Weights of a small GPT-style language model, trained from scratch on English Wikipedia.
Architecture: biases on query, key and value, tied embeddings.
Training: a variant of Adam for these matrices, 12764 steps.
MLP neurons of a small language model. Each row is named by its layer, matrix (up: input weights) and neuron, and shows model dimensions 16-143. Each number is 500 + 25 x the weight over its row's rms, rounded and kept within 0 to 999. Numbers have three digits each.
A block is one neuron, or neurons of one layer that tend to fire together. After each block is what it responds to, as a language model described it from the Wikipedia text at the highest values.

L6.up490:511509516526482485508446438530466494481530545485480488526483476492533489496552481503524521491487543477530507499509467546445483481427526516486493498470490485495502476531521503490574484478547455509528454508508528528496485490536489460524530514474478500433534524539496468512512505557499528468547514517532514511508476476463495491518519505483543498497524531494498462488515473503487483511498
L6.up515:449512475540528485460476489517512513482499523487499543499472534487507478520489522480490488521501523458510483498442445488486523513459490459489499469517505481485515506469494428533522469546544560481488507486489474488485499509489541496525528492464524462462474496464466463523538536567477520529465495550500505539555512502471463475516503492525547490519500477499499493490512490508480480484489
L6.up1580:522477474532452527522535481506488477496490509475536486499467474476510466487535538486521491482485493501490463499461563545472506508505521518494487485470515490445537506463558536486531495546474513440449529485516500537561500539537548484543499514477458547477495504485551532489487479540478520504489486502517495470548517447480520494510514509453519495480533526507505480507437496480526515506486
L6.up1666:490515472505444501484510499504503537481518505510538496519490495499481481507472477504505533514512489489504503547510499536464538519489511456512514512498511460486538477481542481495511488492506518513475458512522497488495469480496496506548492487511461513488497547573485491514498524513539497498517487535487518502498498461493493495475533494457466524485534530489469561486512539485514508507509
L6.up1717:508462486511487513465473506478450481499467517461473497474457431487483491498509497471518500491551501503487484508507501507543528530493541502470512541494464508510515469533503479523548469507505539530524474489492504480464515460541487437456530498488456457516459526538474493491536509527493493480483475519499486488533515512484469489508496522533496438495514508523537492506481496524528450497488
L6.up1857:481515515513515528507482491515428484493520501529520498492476513505504474478516511464519456548527521510499471530447501552448505500524544509469504462490514536484507494483531500505541443488481492505465464475506515498522496471513495491499468441513509478488513463543479500491491525514483526539513450490467495517526518511499481506493515526523489493460504511475512510510499523487502506476477
L6.up1866:490488481496530557534498525501514454477551524505490511532459473474478469494528512470496495504503457513478483527442465517496538465481506492487502504530510529504519494542492500507529529499520503471445522523536476505478493503495455491444488540477498524464540517562503527474511540499483511517507452475479484489486492509520515496519478496493475443480457488495535474512466464511495473500472
L6.up1867:511490486460497548484496501489476443492462503494512503508474501497490455543481490484515439492494531499494480513515508532489505477463521482473486475482482490508457471484495465486531513499479521528508480530529545506500493519487472530520488467524495510493501501499489516472526472502487488512493501522454514501548459491493515487526485527535493470499521440503505473485473459495494488474523
Description: Prepositions heading a phrase, strongest for sentence-initial "Over" before time spans ("Over the years"); also "of", "for", "under", "along".

L4.up400:525507539491481548500520482502480461494480520498440490507460538511507495524531508463513471510499502512525488507482501502485493496431522488475464510527496478519545503539501480506463530498467480504523487512485475511534485518511530497514484539500549496523495492484468492543517516498495492490526496491494515475504487530481542466521474543514549500475501440455502516478506486524482508503496
L4.up1071:507504488522498510484456524518513458502521464458504457476473442507505483491491490484481521491492505490539450478472483525500547508478532473471478491483502554522505505481547496498501514515486482508531446532529484512514502444517498465469464519512529516487476515507478501485474517493503504515508496486444525487452571535467493504488512532471528474513465497477479524496486468528461519486482
L4.up1072:490532522523473548534477532492476496480529530508483464501493515499491540473459483519518496539515502480509478487507495538500512499484507477460533518517556532496497474521531517463493509508509503552511496532497513490491501528481523474521515470538475495471509492485475512531485488538480517499480476513505467517511505491511486498506517529487455504462485502499534549500470470552527493505500
L4.up1284:496513537484433492523511510504518525484441505502476473505488528520472504499504522488526506525482528507527494470518491487494496501507488489483534466475511478514521474512552479514502521508518476505530468534482511486458512469518528495489504482507464517502469504519482507539534516494461499484497483467511494497505512516499531498486487486540519527494525457491491483471436511470518446527478
L4.up1395:542511500478468481483521524484476520482496505510512526529473490490478537488523545492498472485513478462510517492495529498458498461502493504498489516515456476513487494534511441504482518559445554515443465505530478496487495468495499465511521512522478530479475512515528528535476527471502517525530514489506537507523539492528509497503519478468471490504471463522484496500510509504546488505501
L4.up1406:509493496486510465511465432488498454477531484518517491507477469504506457495496511503490487513520506512508474513513504511509473482508519479466468510518482516513491450477558448493484497511474482527486531475523496463483506529489532519445449473489496483493495478551549520515492514479483446507487511499509484504482511513510481488491463534511450513509501516501526519499464498474475502496467
L4.up1604:503485478496449535450528490528484521460502478504502458528490481509492536495469479483529499482537549465516496519466481528473499446502517498492519514551495512530510465475499449503475462497500488497514490571549474504473471482511494492501437498518495548481502486500510512506507522477499512492460463467508519508511507500527522495542484499471473518495498499474525474451457442491482489507509
L4.up1624:530487559503478511509505484468487539479491492503525507504489570483472484530497529468516462489528520509530472458468509494476514476504512504441461502492565514483487459504502467449479546470455529502539512518470477480503487472516512478541526501464417526493502486507519508480509490485492523504460502456502493508494498522517485533521500523517476494543514456483487519475513502551493460496543
Description: Fires on "of" after a percentage, fraction or quantity word that opens a share of a whole, as in 7 percent of, most of, one of.

L4.up83:492520520490464492492487504479494454492518488504474477554479535542520481495523477500516492442477513497495482513533486454459457490520470457508543473490487489425524499490496506510520480496511515505514461485498475493531461522525486522546481461486473472524511512507500521487501540483453496471494441478542504524496534535461471510491482484485521568496492500504496502486519535458478541493529
L4.up166:491465467531523506482485513483508523493522532486495502516507519498509458476517541488494481502561490511503484492523467457505495514510515470526526535492500441476519503537503507492456502477461479495495484533532540497482455493506516539499487509500478465505516498555509447551501564510456516536536493488509500512485454521494493519501515515480499448464487526558483525477520505475481517489541
L4.up483:493490499451488469524507480497462470491521513482459466511477515475524500505477486504509508482500478477522459490483520511469460468462503500491479529537453454488509479487535500460526501429503507522475531524534521484518496523491531529492456481503511487509479484446486478530539522508502513535500502478522453477494461443513532458513495527477520541472523499575525517441489501493526520468494
L4.up948:500552451505500485515511450484499504478498482480512491474495489506514481503525466477501471394496451496544468506505486498451522494507532502504527490483519541477509531515506497484502546473538515478482511466498463477511483527493517510494499500524535456499451552518466499532537492499470537530520469521519483473505515471427468514488487516491508525526535496507487560495515490462501548464500
L4.up1276:512461533517472502468489515469541483487496479509504475527487522515526487494493501476437510466506500471505489473487557488492505485489545479525531461528496501470529490494499514551511476483467461543458518511522496492499471502485519545476453522498480458512487508529505518515500490497504462500502476501548506490516523490504482464490508529533515532487485529476505497475514477476487504529495
L4.up1286:534473515470474519496503532431500535477476478487486510520481526475491434447519549478509503521486476483466508454522522489486461443504525480513512520478502494474468468525505549542531505475484503500490497514461484492495498488501594517414510507487494491526478510522468512529496482465519533449440497492486511482513458468525528479506515538477423519504501521474511504459504465479469459473485
L4.up1531:513457524488456519492495533443485502502462479525502495565481477468497507462472532512457491493536498484550488555512531551490526476480497475492534528497499554520514488522517510492513512525500503482482535492476496501507454525446522469486461531462511488478506558552484494481575504519508512470542481468506546531527501481519490493523502464520479454475473510500451526493488502517476517492508
L4.up1620:498510486456483472475524511492458525488546498477509466506493547505513515511499479500541476474535477468498499540513503552479516474498528477516487496475529481498501497517480525478499466478506446533540468511502518538532472485509522513537494523465462495489468458488506473472474502498490478506531484482486491516494497483507520503519481521505476489498516512498512480492486487451494527538540
Description: First token of a new paragraph or line, mostly the subject's first-name piece opening a biography (E-ugene, J-ayden) and the leading 2 of years like 2022.

L3.up1836:536504522487501471449506453496502536496519510477537478539504497466480501484485493475488528414500529472514495504517491483464485531493512493503515522533492506508481499490488562518498514452498505480462512494504476472522494514532511528501496490537539496463455514540497547478522528496523541543513484478518537485526491476483464510502492501514520497487552487503493529482554478519472488499526
Description: First capital-letter piece of a word split into tokens, opening a paragraph, heading or parenthesis, such as K in Kashipur or G in Garret.

L6.up76:500498544467509483488500496521489546475501495481514522526523509485489458493494507505556508490527491477486480539479490482495531475482502517489470541516511554482543503509552516491520485505483525504479499516512521491468505510519506470485476490493508482505531524535503495500490479523469503479496498463481500531470483485474530467510480490554498516511482529509500506456483507485519473468477
L6.up309:505472527445500509493520492532464546508513479472467488501499541497506500513536534519518471522500456478533505478524488498502476529491530479503537518501527496491493456500479518514513486518473514526538505510491532463524449467496492553480533489479454460470485454493512464503514551510513473506522495488517558508529473486506484450482520527482485529491511533516476502460469490541486511495517
L6.up349:532431510460502506479474483473504491497506517487473503496526542518489509465518503507511492514491500472477489496529567471500475486474532457486506518570528507512475481551478577500484517504491525510480507485474504495503467520511530524524505492487527454488509519494531460473512505512510501505509509519523515545492500507471487472524535486511505529518515468484512531529481451475489465485484
L6.up628:499503529507520540441510524514504534506472560488506520521499508487478513493472508504520502506538497475510460521496531539528516485513521511515505504524529486521511498537509500506532518482485541473481486516493497526538484477548510491471482487497495499493498485498497478519495441481501523442508506486547517497530517514452495438514475468483489491538522477509498515502456487533506491526501
L6.up636:495480525489451531482483517533488513479542456498485507507490538501482480459511522494493445554486508495509491484519514486486497503504502451438517478520425508474509471503516475532498484484466498478452473550518495522464456477490477537472524479490502502490520473503495471526456533502488495456449443510510554537493485480537519539491511498496514501523529476455506485463466463472526505489549
L6.up1407:501478545473478477467527501469504510513476576499514485464519479497505515482489504482525468539455481473487436529523492503513516511499489466484528460520522473465517453540500493482510484500509524466452530523448480496535487510489530514448483506489530476469501518538482494471503525516508496471529472491500506444523497506484442471429486499503499495500544518524543560504487504511564445487512
L6.up1784:497504503463497510502514498477471475501521510481481476462480495491514503518483484494472494455496507486473495525467513499473492529511464497493492514508467536501477454495573477524528494434479507435491493534474498484513492485494441525518479472529521518474479532464493510511513542472486508500459493521488520522452495501511520460517486528515491460488549534483518481440492468518508463536500
L6.up2036:495462516539487487483499480529475509496505511483486451489496511487482484480426503473497483535523501490471476505477489514503489491494495484468497494522512510477488532483496490528561480467501504481488511514498447566498515464534493493491527500425464482511479490522482517492511525487445517469464523539502485546509469509521550523530510494521496507496492476496499481504479488510468480502476
Description: The leading "2" of 21st-century years like 2006, 2011, 2015, after a space, dash or parenthesis in dates and career lists.

L3.up33:474506504493474489503528530509477520486514482490451498480501485499506484482487514495475514521500508518535501512485500516476512516490510504428484477460496503470485496502511508476472487530444540472509482564513469483495487505478496472513436504493550484481489511501503509482483524492493534540494510498453460472492457509520513502477474508482509475492511452497491505499502515520503485478544
Description: Mostly "of" right after quantity or part words like rest, all, most, many, part, as in "the rest of the team" and "most of the".